Weights of a small GPT-style language model, trained from scratch on English Wikipedia.
Architecture: LayerNorm before each block, learned positions, biases, tied embeddings.
Training: a variant of Muon for these matrices, 538M tokens, 8204 steps.
MLP neurons of a small language model. Each row is named by its layer, matrix (down: output weights) and neuron, and shows model dimensions 0-127. Each number is 128 + 32 x the weight over its row's rms, rounded and kept within 0 to 255. Numbers have three digits each.
A block is one neuron, or neurons of one layer that tend to fire together. Before each block is what it responds to, as a language model described it from the Wikipedia text at the highest values.

Responds to: Mid-word continuation pieces. Word fragments in the middle or at the end of a word split into several pieces, such as theat-re, bel-ow and short-com-ings, plus possessive apostrophes and closing == heading marks.
L8.down2:074131167155096160112169114144129095158144151172098146144125143067099104180088176098124123155106096143095153156188049154170091175117162144168073157120105160131099122115162116148128145198197142159092121123131120121084090134142145112107091156094101162176172139127134092110121136157144141111114127129212044136109098130029132131115125151150171092128151118155106141177086118156090130223093
L8.down21:110130105123095154077140068118067168121084114166215141151146221157145116118175150172130129124111121081168110128144139103108136091160119102146096133094179113085106170157106106136147103120114110189143151089106148182146113117139167178136116118090104130097164137141136146150126133157107130094093072156114107166146114099141170166096132079091158132062179091151122167141120135162101095161128
L8.down117:067152083140144136092077100151096128188094088093136095110096133134144110162135166128118156194114114135172160137081102150120129101116181059155109159143100123106128139103132146098119068121077152098074164133070136068112133100129097112078163151096130129213177192136058160076140168136124054121133154172106181199146148149116169165123118138056077105127166092146134172120152099103099135172134
L8.down216:153085181118098114115154099173142125119119141159130134148153130102119123094162024107086129125101108156232150142072069109066126155137125067106117124099127121137103131135169171197132097125173111152137162104067115181105098107147099145105149189185167113118173141082093165157156084139155192098135143184149133180154170074109115093071143147095110122142114107106115163153110151143135119153100
L8.down774:141173165112072098137118139132067146090116138077121109136167110120052154156154107189084045132177148167157139138101109130126131195159119155095132124164148193118129144174182142129101133108132137144116143160189179098185066179122105102119075143164149131110100154105140166156069158139115115128084100103077044214058150073142142167084145114125113125077108135120115074101114153103168112081103
L8.down810:080132140129104139154128092051132158098133154119157209145132072150116165131146096078198187179166122117146129122111092103138170094121057152122061055154077065156159102139101077148154129114091121144177110137118149059191108130116168125092152103071122066155200146109125153133162128133121179078104106150102118141177073150168159080103114117155091132150146198192165128156131115127100139127113
L8.down851:103135082120089138091165106038090104168164133155113095084181123104102141103099144077175049093133113164143127161168118111110142122136107099111116125159133093133081148083145115129155142112093162184117105115123166135162110142114089183136162129117119153119166090139137147132103143127159071109068089094075171126045171169069073086205128121071112134157157152145099144139062128102177163122123
L8.down1003:117169114131140161146130083139133079113140158157131141120123102092157112113165151151089146149102146141104162172125155072151154141158113134179117126185086110079083091098055107149132089066082181148098034083104150122105123132142157152091122103148158098102117150121136108116126151091090126117161086157165131175158122129155162164187160139241125166206071160149136109089156107116152205123124

Responds to: Plural noun endings. Plural suffix tokens ending a common noun, usually before of, and, or a verb, as in types, particles, issues, countries.
L5.down129:154177057094207081113126147079142107089131066121172102087164155081078096120184113157123120084113144100134111108172176112149116079120166105121133076107152149096153180085143185132109129077144099112069125167102185124157150163125112101118155137102115138136085182171143069194135101103100131107104150147132187139163093106157129138104146191124108171177112095156131070155202170099158121113094
L5.down321:141146094177189158178132146099066154099084168150057081133152152179143134073131135119158103133114142119138160148139082102154187126089190153117100152141110096135097130184076140132123192102111104112113132136145153078089112082123129150158163172099079155143116171137137117051126098136156136104167163088172181103174110042094086070115133146101168169102111138161180062114146181092186097117125

Responds to: Coordinating connectors in lists. Fires on and, hyphens, commas or or joining nouns and adjectives in titles or lists, e.g. physics and computer, Transport and Civil, open-air.
L8.down163:108135103081131158152137134087103095072108160141139137137072106114183110077124123057121116110190076067125141140182142102153172180150164098091147111088095078087156152074163117118195101117079115094127103141121170102161116174123191118101163100199181139074123083170159100155182119107150158077042156159115105161085153127144140109155151078132114130104111077133171215150110114093100128153133
L8.down183:126069116097090097146177143127175105088073067132078100107143088143127096119101124133131112154094161123141106112148143114162149107125117126091123111211075146100148103066164126142114133141149146141140179125117087126156133123145153183085176133106068125150158109087117089089102094136125121104088142090150132074149133109105154139145132107111077092119082111189113161126076117065144133144177
L8.down277:173162102120150125142107156150131106149130091158182097163156153119104102111137103124102101124143135107143108130111122141126129150181107093061117175127113143129148166089132080151142143121136167121107106123117195152124122179098126165153139151114161127120127162095114168109105121111165120093068180118171138115118103173177166119128139183122106071154130073181062176083087142139141075105104
L8.down574:094118091159048096168094169162135116128114108123111121157106157157147139176082182147121156167127112110136143138109128115152093089111175078081123139098154216172190100156183085150148083122116146171115140121089122122152148185103137112098122140123156097144104142154136131117071108094147104128137102140168126182098118121105106102184115114130140095098093107106073159099115107188140173062165
L8.down751:176133092156104167147146159149145152135140066146148125131111094142161160034059111147151132165167129152131135148082123130095149085185146118091085112101163145092131145153179132120173160094121130149151119079135132106102123040147151146112128145109151094215131125152153147095130114143109113108116096080146124120132116175154144197158088118156119141145140119124107147130164127057130085132147
L8.down756:150152185140078114118162119187126120131121130140147123128107077105213091144105168113157138111117104141173128091120123124053135181152131133168124149114123120136089179201151114092124172163128163104146172168195066140130128142081032127092075081099114134162098106189104131122094132129059138144200092097112090117075103157071150150158131127117135168164117152151129107110119134119133130155137
L8.down847:113122144116154151114166121141147128115150166129137079114160153157141122071122118070145135101150153118079131130133139129090114113109134170071151082142158173144202084102134182091084154134098074113147140063094108096115113148150156127163077095139146147159044142108125096168117156108133090096109177191112129106164068137179153126134163155122137108075063152134162104072101108091140104065147
L8.down991:091120134170092086095106171091161126144150157167146125157136109172119096130111061107068159179178169112126130130099148134120127059118132104140141131134124103120131131109132112134111199111189122112157171104147154135122164118101067146117184101147090138106104139141203102130131071143184123049116135118112162116112102118138204122103112130148127090147134173140133145126149142148106116062149

Responds to: Slot before person's name. The word that ends a lead-in to a name or descriptor: "son of", "born to", titles and roles like Lieutenant, pianist, Chinese.
L6.down369:099158097089107121146157099119088164135164166105132139089163104052172098143155131132142144172113138114146093166109104170155125084056115196116135149149165126125094109098177093215106140165119174130102092153121186123116122155135115064199139140143128103115127121109133138129107112124082113221178152149069136080148114136143124132197124162122145073101103137145125065173113129237157167167179
L6.down731:171109109079100111139137124158142102186053109134148153113154093115191140171142160099143110090161168137085075159133083126133129071113118143107134093133091138141157164148170159067129134111136080112152119076117123094140141121189173124132162117128181114157129081133176116168145110100069130066152091214100073098140105170137166158096117165095183184146086058093082057157213145163177148086126
L6.down789:206128083166114064127154147157134097086121111123172150166189163079107127150162149109143151085091115120125075166150078164177135127110082165102157130115158133124075090162082138132141140150220091160157143124117113139127147063115095069147148142101124110118139101175129090157066125127117179115114132160132124153137113163113113157132080112154137098074119114118149111160118103188136096160127
L6.down847:166187144136117089148116179162128114188139105072108188149157136107117162082182101075114157105132125114128140205156118102115156080145134184157187138081115188063106126112103093164172077171116101160174137137163094119152104112140057100161167098147190106144058134107170132159108146109100128085111115120103117099171178175130108094150146157114110064138139109072141178147127116151162109125124

Responds to: Surname-internal word pieces. Middle or final word pieces inside surnames and other proper names, mostly after a first name in lists, tables and credits, e.g. Cartw-right, Cl-er-k, B-all.
L5.down687:156149123139088173085049104138070144161120071141123105113105104113085104186133081151147124125146097129133129108105180184148165118101182129099100164170091104126161083117126144110128176165100099107148125111126112170153133157144096120154087174138105143123160099152064096152166133123105080153092147156156085169179082146143128102108129161140146076169205094119078131126161164093127075093103
L5.down936:140083121133134093117137147124140138168143102156115145055145120124141109166121140104106123105145103152133063150117121147122129143115119078118089118119084112123114155176193069136148117142099106138116175155136085158126121109132145180116143085155154147167119112140177139090110150155164202109137140108084112140085149153122100069103160155175086102129146102143096193066177097088154158145097

Responds to: Coordinating conjunction in lists. The word and (also or, &, list commas) joining nouns in lists and headings, e.g. "family and education", "science and technology", "Arts and Crafts".
L5.down588:082129209063116125142088111143148128101090129132128085154116138084168186083147160195120133116134115080109098083096100150155161095184101084152151106081120210075115098095175162162113096209129134111113157076183139051083087143085076058150144121146160091121102146078143081124084143119090172117100175129181117150150126138179113124091095157145109140110104091114117122148175123168050138145173
L5.down960:120136051103119145208125174118102117068093169097159134138124136124175140210101130131171176117128065115067147116116080140139150113134134148136086121104137108097139172110099071092092072152088137116076164149151133108108069136110128137141153126106102149086091167105113095148099109064119192149103162095101118115177130133094151068096129167174139099156103128107126120065107134113144100116158

Responds to: Verb after biographical subject. Mostly "was" or "is" right after a person's name or pronoun in biographies, often before named, signed, or announced; also "and", "had".
L5.down44:160151146117165107121100064106185125133104145121162149142089103086172123128066142132145202116155085085112175155116108127114055198149133164136193151113179069148142135136178107115156140186124100153090169093154108157132162161159099129127186093121146079135107155186126169110104168141091162097144109151133128129169131156154123147157107182140124143088103093051162068075137145116107115124155
L5.down678:145165099069133105138144170110196166127142082151165085140193152081145153172142175103145108132118117201145150094103112142132179139057069125060116122110072093148115124171163140110121190138126091096100063131170133145106175115126105166127140107178104136149112099160095145125064140119105155146137222166083161145114148143090111124100108163111158142152139143100155162093060120151131113131144

Responds to: Paragraph-final punctuation. Periods (occasionally commas or word endings) that close the last sentence of a Wikipedia paragraph, just before a line break or section heading, as in "at Upton Park." or "in London.".
L5.down145:172104126126115160133136107144080083030126142159130200170157161094161107101066137105118120077095123123110133134103046153125158131104187104161061143061175091134085150141120160104106122149144093179132084114165154084088099089126133107113171138162086101124189184121167081132105140112142173116114084199119122133102132141080122067155131122147216151083118151123065138148183127049159101126131
L5.down509:125149148071092129130145092185121124138124143140147092139177121187176120122070066163121114108142092091156141123104133082106142142115205152086170190143128130103088138099165128134135108160119185121095126074135095091112187170145096126148137105123118074129131167112106126111132126203100094126134169132113097092137057154153087111145125100140174194150046193113144122124102132076082129165071

Responds to: List-item separators. Commas, and sometimes "and", between items in a running list of nouns or areas, as in "athletic, creative", "mathematics, clinical trials", "shops, offices, and".
L5.down24:137119144161096090149093104096139107103153162135094160136151128093123106061137206118132170141091135094176060143143114093147090107150131103097161126120133157157147130145077133132189131149141121122182141101140131114144108083089127147040154116147160169183156110097135115063095164165154117066217049105133125176194145123117100145100112121114137169158166170140185195152105121098087132151171
L5.down408:147113129177144104109156184154170140157154113079122082075126167156176147101149167147143108112140100145074061105127166130122111131124098147177107162111156129090146134137106094135154096139137158135153166136110143134125106133117166131138145096154119164114097106114090089115205099134128170111161156119091111171102208116138142073129166094138148132127111151083077149075093106166152158106153

Responds to: Auxiliary before participle. Forms of be (was, been, were, is) after a subject in biographies and histories, before a participle or role, e.g. was promoted, had been built; also table pipes before names.
L8.down209:115188082165133140132191101091095108148196056102075198120158158161133098041133175128160083117125151119083156133070122078180100132118176138123164146115132073075113112146145137113124183157147102167129138160124114157114079160153151122161091122147064108136090113140136136107097148124091159101081150134132115140167104112123175099098116148117098133143105083096074139084154140105070104088145
L8.down353:088102199119166138168139143094132146128173120183133173080144155071138112093116086097178107135129146141111148184076133136133071145142154077120130101126112147111107174181145190171168125182128107098152112103052105128121069120111109128083127080153131183136126187116158111101130098090097142073132152076077156104126151197138136115090149107153166166125156148148142131182131114130073158135092
L8.down365:093130097188126178126184152160084086139161137183108131095088100110151122139112102160147159101149142201088152163148157121141121110065187145134072091117178191095168140177122137115152137107147054112105103174197106104130132140155110128094113076186131161141117157109099098114149102137095124106094099120181166107172070125142092097105121104155145153097108106164153136096110113116180159097104
L8.down464:139130126171158171141201103136119161121184151118149159114079082163114139043118102122104114118111121140148099160144103080162097143127123138077113079151112138175130087156047120175155120099194159108167147139125153107180123118123132103134099140180096063124069104072165114132086126132115137107112169125115158107123116153140122122113114099120086126173138168138188097170147115119138110184143
L8.down883:152178119151152144136203102132185140118071100114127132125073072133132143132114109147152118128084105134098071119119066140113179144124094155136085119097109185077163130178116131147103121074176162123094128188145073149115156103114098098106138168098155157119106224113137139144116157072108161094159072139123135114140135108108117173124113108170152148111074105103118169093084181181178099087119
L8.down900:106128088182140118112172119112208134084168101090140146128136167157166129098110148141096128133128206118113114170135151126077159098088132183126095132109088184133180143143086085111167117066135142123123187101104103172108196092159098095060131137085185081064177144119139101122140160100131120154131071136121181098138091140157159147148056190157101163129159116134147109173078172106141176104117
L8.down953:142091149162045094075138138152145127091107073173160130123127116117127125124177153128116089111127143103100097063148111146193099176061108119085087110138106123144079191125161118153130107168120121197112185146132137088098163153118075095136129092107102166125177077115125120124145157158141124142109081122112139162126148154139112076100201121121171112110139078084141166105123197122207106167161
L8.down963:173147146129129142109084151159146148156175119115162134203138164097139076103109170129061104091153118128133103150095142163104119091160118098153131103083128081145166099145080191135195134124131111106108133145147136111150131098067121144148172113150142173083076160129083114145152160157103141120172139111131120125135154164103159107129099158154166033109121128151089107108082176136205111181107

Responds to: Paragraph-final full stops. Full stops closing the last sentence of a Wikipedia paragraph, just before a blank line, as in "died on 9 December.", plus occasional "+" in "T+3".
L6.down48:092108144078170122141138086168072079086164113092121116132204185108136173082116112112149125118149178149129123097130122094164163134147180122121114138107139161134188117095140142145093137081109155173118154144151073164146136085111170120064140112111122104106141088095126103114132098097128161074121152133118115048113075172103071155147130128130173143194179111115074098142192136128126133136115
L6.down287:119145114195115137154134113069062131168169153178185176087130171131158128107088104169133079163055134116126063151181164081138150120106157089116160096204128117129124131114078106083188142160147165106063146105162141093092129110116135149109126103116151130061138160126145084057117169165159100148114147136087090126150091175105102122157109114169123133087116194137120104137160170138048100208132
L6.down668:170122090056155111108155099139151151130145107077174130138155114156143180231125168094154151141081182143112123147108136118191155096106116137107124034148088108114109114187099071163110120165105125138104111149127184134179103108132161163095142139120121125148117115118157097145086115171152027144152170104143163083069114170093122091174135152070142129141154176090117147130088087136097088160137
L6.down979:097104166137135078171116176117075157086162098151119107092118111086059106134133121115130089103138051097125132089083081109136141158099177117176141090102141108147155144131170140125102097196170125111163116143112158131121143171122117122115143180161188090150136188105115166129137138149097119116123141085105147128144073128134128107116142183139107087143112110107092232122105152133138120151087

Responds to: Mid-sentence commas. Comma tokens inside running prose, between clauses or list items, often before and, but, which, including, e.g. "approximately 104.83 km, and".
L6.down85:165135105132144140133135163076136175094138183132113110099120131146124113090089132090144181135133176119138125112161109156096121134114135122127123126184045147144121139155082116119183120121167139042113122119071073102120120165120120086085119144160122102131132131120148156168121142116162180083081198197099159075151068142137144193138149167144091065172105079169121139138161121114141113140182
L6.down97:155113151138131110137189132100148113139122048162155139122107124125117127094088137179123058123116145110179133126095191116097144068189159154117097143062141185045162164143082089123123096076203182121071126130144136070123135117147093153200112148127071100152149142142163097120136137090122140142114158069095126107149119096081110123101146121082086125160195148161107125124089145130104090101150
L6.down178:132135170146166179160100146138148114140123080139181099218133102148134112111151171151159109123130158097102136163127146113108028109092172124117126135165111135121140190122172158184153040110163124150101084154185148066108148103087139123126077150160167126126126115126126155102134087101136187113122190134117110099138147148191127152175139128108140125154096134098101101068107084154124143168171
L6.down363:146101146136131124166177126147150103143100099151116163120084131114178113066137132070112161158156125097101075097114178106104124127135136151116086148089172034100109160116156051148140102107115124132152143095148090157094149071091154132133137120124106171125136189121190141132143162141079141174159086125068160139130115119172139128140188057167162179183130123166177061113058076140111151205150

Responds to: Word-completing final pieces. The final piece that completes a word, chiefly the possessive apostrophe before s (industry's, team's, world's), also suffixes like -ed, -ates, -ies and a year's last digit.
L6.down217:113083097105150126086110103129118140118122076072050137087115131030086119183077118162137143097132128146105147104147094165114179075146171142154130142070103142121098136133136147148177111100176140155079103134117088077155156109108206140173229105190128088113111110135143109162113131128123154145091105112117099149111213171123154178130145119107142124107145094116077130133123110129144184194178
L6.down292:126153143134180128133168121146122154074172183131120132159092136147083163092133110182070067150092161063122107162093114089142152138149164119094182138181088126122106082113119143135122145095091107101137121112082110167169157062164103127147152111149107083152175129127136102138140176110107190136118121116154088084124112058129139153170118026084112152110121095119176132101147158147135085184069
L6.down418:162118098137090107116115158143170100072083132121117099148111142112104117104122129129100129167168143152112126112056104173176125111142139098098094091158178142168178147133163155092115106133129134101166121120169104105145158160125137104082134163089162149155103138116201148126157148155086123145194088098119155113101101116145180128119159124119118124143082098219139119115125081121119090061147
L6.down753:152158150097168084122121150147199076097150094138168047080122093151027173121141152158129109134140091116127135080117130114063170125133133098122114178131162108122102087069189115120084145156161143218188171110126156120112110090067087146112168186094133090121115127050180109151130134232095158109097142126138186153153150107138128133107146094072114155169132116085118115179134133126068126114138

Responds to: Subject end before verb. Final piece of a plural subject noun just before its verb (dogs were, historians consider, bases were), plus to, would, they, we before verbs.
L8.down26:077134109072178094120171133104157117146088117115123123112144156175150137161102142112106146159135146117153116118079126106109128169183148145138179101171119183091133089136134116162181181109116128111126166102133089075145155183156107102149126168133154152130114100117092162062085108154142124183143115114138124080100115073189151138120091127149168134129167100136099096147142134147176125169142
L8.down75:108135169118128121102101127134134126071102130158120073100113093182122198111122098117119118172123116174092100142112128143140125088121147128073100107141150141159112120186090118102114137090152121106156076097135084080100125111137160185110149156130139082130143122117171101166161170158118091134102121108157097158124128168130183225147121129096096188161109099165172114167137114142130178154106
L8.down636:083175082145132135088164136101089170160140134076046158115118080148108161109105104088077154194075142104061140202121195166132126181120157166114100114097091121135095153142122124130150125116194095159115139124126156135089099113125101143104117059145144062135167089146076153093133146125155174162163103136174119202079178140135167146159128142163171153110155114127083144152117097089116171116152
L8.down662:115188132097110128114136167088117109101123091105130192099094129141168156079138118119183138158165093122160203143131108123149134163137184139175083128165159153088134167166097141122087071078141072118102131140141141130109128071170099137151142145127121080133116178125139093137133219107138132123044117137067155136102131089194123142070139112136129168097141138162108150075128174182146122117115
L8.down695:124151124087084126140126089201125147119137112119162115106121120137148119158188102100139099137168165197081143095115187185107128173141164113120129088062137156130221143088148087150066105085091083120164109142116045120072212082096117125084121094052157124139116085158147107151119187141114089083110102087135091147137099139097083105171151120083093158145062089123129146107128114133117127107148
L8.down701:125159149141102127150126156175150134132097122092134145121168125177136104108131066215102128180149133147200116145177142113092139118060119145130145119205126144176155113137089159153090163162188079119183128134143102091119149118120068138072121106107124115161124187129112137122112118173142117152157114088110114102122114107136116157106109164112087178155159065122107128203088078165128169152140
L8.down840:123107151098119113135124136012171108080137178141116190076133135124155116071116097113078171123132129095143152161135133131138139151074207092086026059095158111124123127214091129131099154131167147123129156062146098109176147122072089159088146135182154090172123124123114095154161141138158167103189132110088090116152155123148155116112132163106148173102188093136108102113119120110170105129099
L8.down907:115154129148147167136105153133130105080131157124116101136133066195125152133139123084181119130163144151126180183129103150166164121146140080123143169104180121155172158163130127141087092144091185160146122094170153118110157162112186108144104080117119114102131111123082110101135120147130106130126079101163083132126125143146124132190150115119129182129108098139186114084125111083167147109113

Responds to: Possessive apostrophe after names. Apostrophes right after a noun or name, mostly possessive 's (Iraq's, Weiss's, Men's), also contractions like don't; sometimes closing quotes or brackets.
L5.down155:161171148128128145116114123092119126160112170133127117129182126064149113164122118110154048186116131180146110105108081173156098119132131105149143092161130123085123188165089153096129071147083080100067111131176109123168130150110104106188163158125132146196074125123086103154144134150116080142195162181123101132136114126134152126083094136074176122195056089131112174111168131152142087119091
L5.down851:123087162085069119088138149108111121154158049101078072086138064113105147153104120165119161089105149126198151116109047119150145119123107144125061141200114113121096051119150103063115206127123150131088172122158163135163074094141100119101113144143125122135108130131128122145087131149121144099147123139152152117164129168154115096128137193134088172107173142133158146175202101198086179099095

Responds to: Verb-expecting "to" / modals. Infinitive "to" and modal or auxiliary words (can, would, may, will, not) that set up an upcoming bare verb, as in "the first woman to walk", "had to present", "may be hindered".
L6.down111:134123116149195157148120100116148133069133142084119102124140062153166178147130115105205067161192054149147113091113164143118143125109203161101070115110139131173112107149132074142130079112136117142140089109138168086142193112128156167100079181172181072108147112080169041107136159141112090100078098110137148144125150110106118170115107115085129199103078105162132138149139129167092110083133
L6.down415:115123153149122145135098149074124109143139112168097094070114112172143121139051098122102154099121161165119140132202149176147159128152095161104072180172167176095189166152085103094128122136137145070080158132163150112095113140126159121142183152117138127093069103144105104116151128111143143125144124137214151143125124190110140055112122132140091169133107065093184146096134119134165121075118
L6.down559:105071161095119088197085150163190126052201136144109074109156159141129178119139082130060108099139136111153070141160138058095137139170159167145108183150171154087208090152103135140087132128113107097172097120189109093115119083157095119135084138127129110129173074136112043084111088173110159129099120171147151137182125175130170110137119136129140148101165118103172165152125191151112094147079
L6.down726:145102130168089113063117135077146105085089176100119106135182112162111126110107109139132196116148181115134127139183173126094172091165155159113118151164168115179183100113159111149174199109052120118136163076169145099107150175170092165135064148123131112137102160143135115067099132080117096080158112112187139157088118128099133119112062178115098194153139137131167119085185150138084185136103

Responds to: Name-initial capital fragments. Capitalized first word-piece of a proper name split into several tokens, mostly surnames and place names in lists and tables, such as St(ockholm), Th(iel), B(egić).
L8.down94:117144137120140100172133133151126085104160136089163133149134101085131152169145103139160122159119080096092167102128145103109223125118115127094168103130101198050113136131148121155123120186123071123121151141159151155184084139171226164111147101101168148076102116162136089077118125177102144178087070118156080137156095167118113150191123118140164072128117176145103091136118103131145085093089
L8.down138:136108101142099093141080135078126153138129084113191157117086168107138162103082100166135161114127081123139142140131083130091077131067126108154124150123100100109166167051107103211112165113117132126113102110180131164104130135171133170178111153179160097092109152056103183077184133126133131197155139126164129136133069124126120178106130168116197192100085170154095132157187216078164080049093
L8.down156:129092180094125119121186155142124144145067057155106135151140146159195108137060116170104179056107160152111097121155157133176133064154151154132064111162141133138179098101131078175122134116095129128130110126169117134056123120099072104135134099144090127123167118190191106143122145150132170135099066116062125172141133142149117107155129043182115121149129169134117121160097080123081171118142
L8.down288:141098102165122120101131146133090070168104161163110143113154194129142056175105142116148090172147193160120131119099098095120146144134094136125119109114131126125178054125130069137141160078128080108123151069169119118113069095131163116070133136173045149091175168087146082149160096127094141088106070109115073091049120132109101157154101123140161118151111154166180140148117146096127186140139
L8.down377:240161114155116117119135139100141170192137178110097137124044142098094198156150178135132122098128119121114155121136133132160140127135094119109080174175140135200110059106168125090149068170071136140130073139133154173138117121176157080125196164136107112142162103131130145102145137135099100159173091128160149120155090141139111141126143145106217075138142130126060078137054123122111092148097
L8.down437:108109178075079074094116201098138158099146118111142126112150148152182041169148132158094082082104131145153076089135139084137149156065128157117169163172101127188069140119147120178153148064177180116203138085143124193115118102138084114134144094119110140088150119140096121151137157099178149102185092089183088158144129140146088173139148130145127139189131142171099073162092114173152139141142
L8.down604:092177084088155108133100159130117108079147107124157185102094138145186138167111161068135206111125113139087153155020112133142136152172136150139126114060120114100085134130072129131141098151124099106176135118192093105145085140129142138122119140172129116138176137092128097110118090185131166138138100083171134110130116166120109149136125107126178107133138051111152091140170169158101100109148
L8.down971:101138184109135112108086123130089130109085141063175147163083125173109098136108078101127091129117146132071088102157143133154145167193138119141142134142172109124134114149107213151145134139145132078113067122196138171136126139148161166127096133153091162092163084161133131116154036169096141140200072159118124089121103121138127153190091121093133143223105107126175088114141172070080116138097

Responds to: Paragraph-ending periods. Sentence-final periods (also )., ".) that close the last sentence of a paragraph, right before a blank line or section heading.
L8.down281:120107121135100143203081123091126175145113143116098127191127147093163102176090122170082126137111152158110114108216136152143107103056132178120126127156194147036145128155113106108158060181085166097139177197174118104136095128172111106127117176151084145131149118162102142102160110123134132145127077124093134169123142093178123165135183199114119126116069119136111104199150153122169133149122
L8.down402:178073083107131132135121095151086087152204147093144149209129122188144140188158085126112124083121139163157098158161162110167095048120075058161177132128130128118140143057088092129155089158123067147085142157140135170180147179151158116143063154132127094104119133128145132160130114125141097107129170172131106144149084129139153161105103067117151136076147131060104116087126130130149145111102
L8.down485:129098114074108133137214103145148080126098093167132130160144148166165079147117111159091096108137101088167112190139120128133096130110085152174111035166165154111148087079137141170121147198095158152123164202170133087155109122101127104077090118156147130116121136140138093037135075135142173170120154164153157043100094083102100087090083165139135154125124156146175109148180125153132088095129
L8.down522:108109151122134118099113071131104153163101176097136144077063155113135131128147060118123156147114079118123111149141112148140124102106164129105143133099138085118053191099106100118093132213134132132149099115147058162155160081134062135088168101118195150108140096151193151156168177080116127131065161097122117118176115093137099115158078144154094077135076132129091176147118139154122102051204
L8.down536:072138190116162079134127146128173152142123087106181099095080092137133185137121116116137183103080155110129124092081123104111112119058145117130179043061080042194117168142128106128107120089167152122153130120159172161080131110125089098127118092112181120124148151164140125146111091209111111146097176125109093138128170140119082158084151158207079096152097196154147121129143146136133173113147
L8.down651:197030169057172080130133166159122136159170099082083183206082141133203114092133158129173083108124179096165100105096090190100134122158148139170123164091201110124129151147107165147141119108108134127097079132116090101169145136106186082118113153114137105169155148126095148148106145144112145133147110134136089162101083073146113097078173107111089147157089150182132150099112135129146151161089
L8.down771:074152075094107145102174171148143112147143170063150128116076081127081174138150164164131122071150180117101103173122142110202115102194084129131163138060196128157142054082152140161123094135128183165139184138098105139175083138108087108153122162130137090108136133142180133092147114110143119109145114082156149098123102101049179167122147149128147057149048130125178091133142132155103122117098
L8.down945:123088102087130165211144092133090121143104149163150146070135119123140145111130159139105172161112124141111162138086160096110100084188146135143147095153136099084105116112128114088145086149049138120116180121128058104080131136107141065085056096146117189071091131166145141149173060050095095129123146078139161135170091145075037112086143161082163147116133136098148181151118097122158107127159

Responds to: Mid-sentence clause boundaries. Commas and linking words (but, where, when, if) after a complete clause, where the sentence goes on, e.g. "journey, but", "robbery, which", often inside quotations.
L8.down91:141209093073126112184166136142161128093141122114103166093170146135121127151134149057096129143130101136105159119097124149106179103092133155096146135121120074111131108075108171121117137163123132201119103175127180187188162172098126150130102154150099122123162095186133132102102157166107116125151077096114065071180131096114109153099096128123116179106102112150172146115072154171178141119140
L8.down248:151125193113121138137152085167144144080100148099097129082149098102177105149120126145103100112135142081094161152122090141130090135161141126112133165131192114134144127143061123168038130112155179131149102171150112136129167127082079119121098102117170215068124148167138086120096165121150103135113118145138190140138142170110143108126132098142141128201126089154138072099098106114179139079154
L8.down318:181132114190150149122140134146136150076110092113159132108055129174199115094139160166149163121111156167111153083180095131215145094117126125079085080082165131105171113123137085197142127121202111110157092072134148100162122132111112084176101120141157101130142139116125160135132136095179100134059127171106128103128145156116130094129146172115140123071151100093180119111176116145115125135138
L8.down452:085170150109143166158121115147133031113210117165100096113123140120162191157174165088122110101155104166062141144116096086070148143155081095091080077099091134089135141120141136130127138126127075117094132115092097116181077115148114175151120121134173140137113074146135074103086107126151093092123185156108090140104129138141140126207093135169133137119138125073195143120111100083105135178097
L8.down467:126107127102085133154136108122103099181119119121115144142129182114104158122124127093133073118080206084067115142127211158146089084153103105142165070176108159079121114100112115089113139150143178054145160112135119051115151202087124141135111150070142131141121133110110116133127154119147150136127168110167126136167069104118142081094142158070199088080074096116138164146185078128144139106126
L8.down676:126119128114108089123141119093127129144162195121131117159184159177145134128126116096091203158138101156125129112103161093147104136150124165116144130201102139146129075059171032132108144129141116175129142122131135094124190148034070100123078163097132158094116138155128150119100129159108114181146081104121089144139123159119111156106169152054188147088067148124081143127123160173193154147072
L8.down802:177124136132135155075127120177110152170171163120172047131136072094139083142134166152115120130155036171071165143042091124107138081106058135159141100136101149122065128130154157120112113121118171164129117166148114120164079149146099144133134153076124164083095134103110127099053118100126141112135100104114082096115112108118148109147151166125116109179106124167181176134147109183106129181057
L8.down956:107096126148146119153152082176185124066200155160187127136117108100192104097148134174126145165118087102141135142146181117150113136129203104140098088130184208117127165054054168119128142154109060148113124179121134108124115069110142123158128121139103141148103169101120139136167093107133205181192102124110169084190177139156150136155144152100120122147116122207059109092145119087132133123155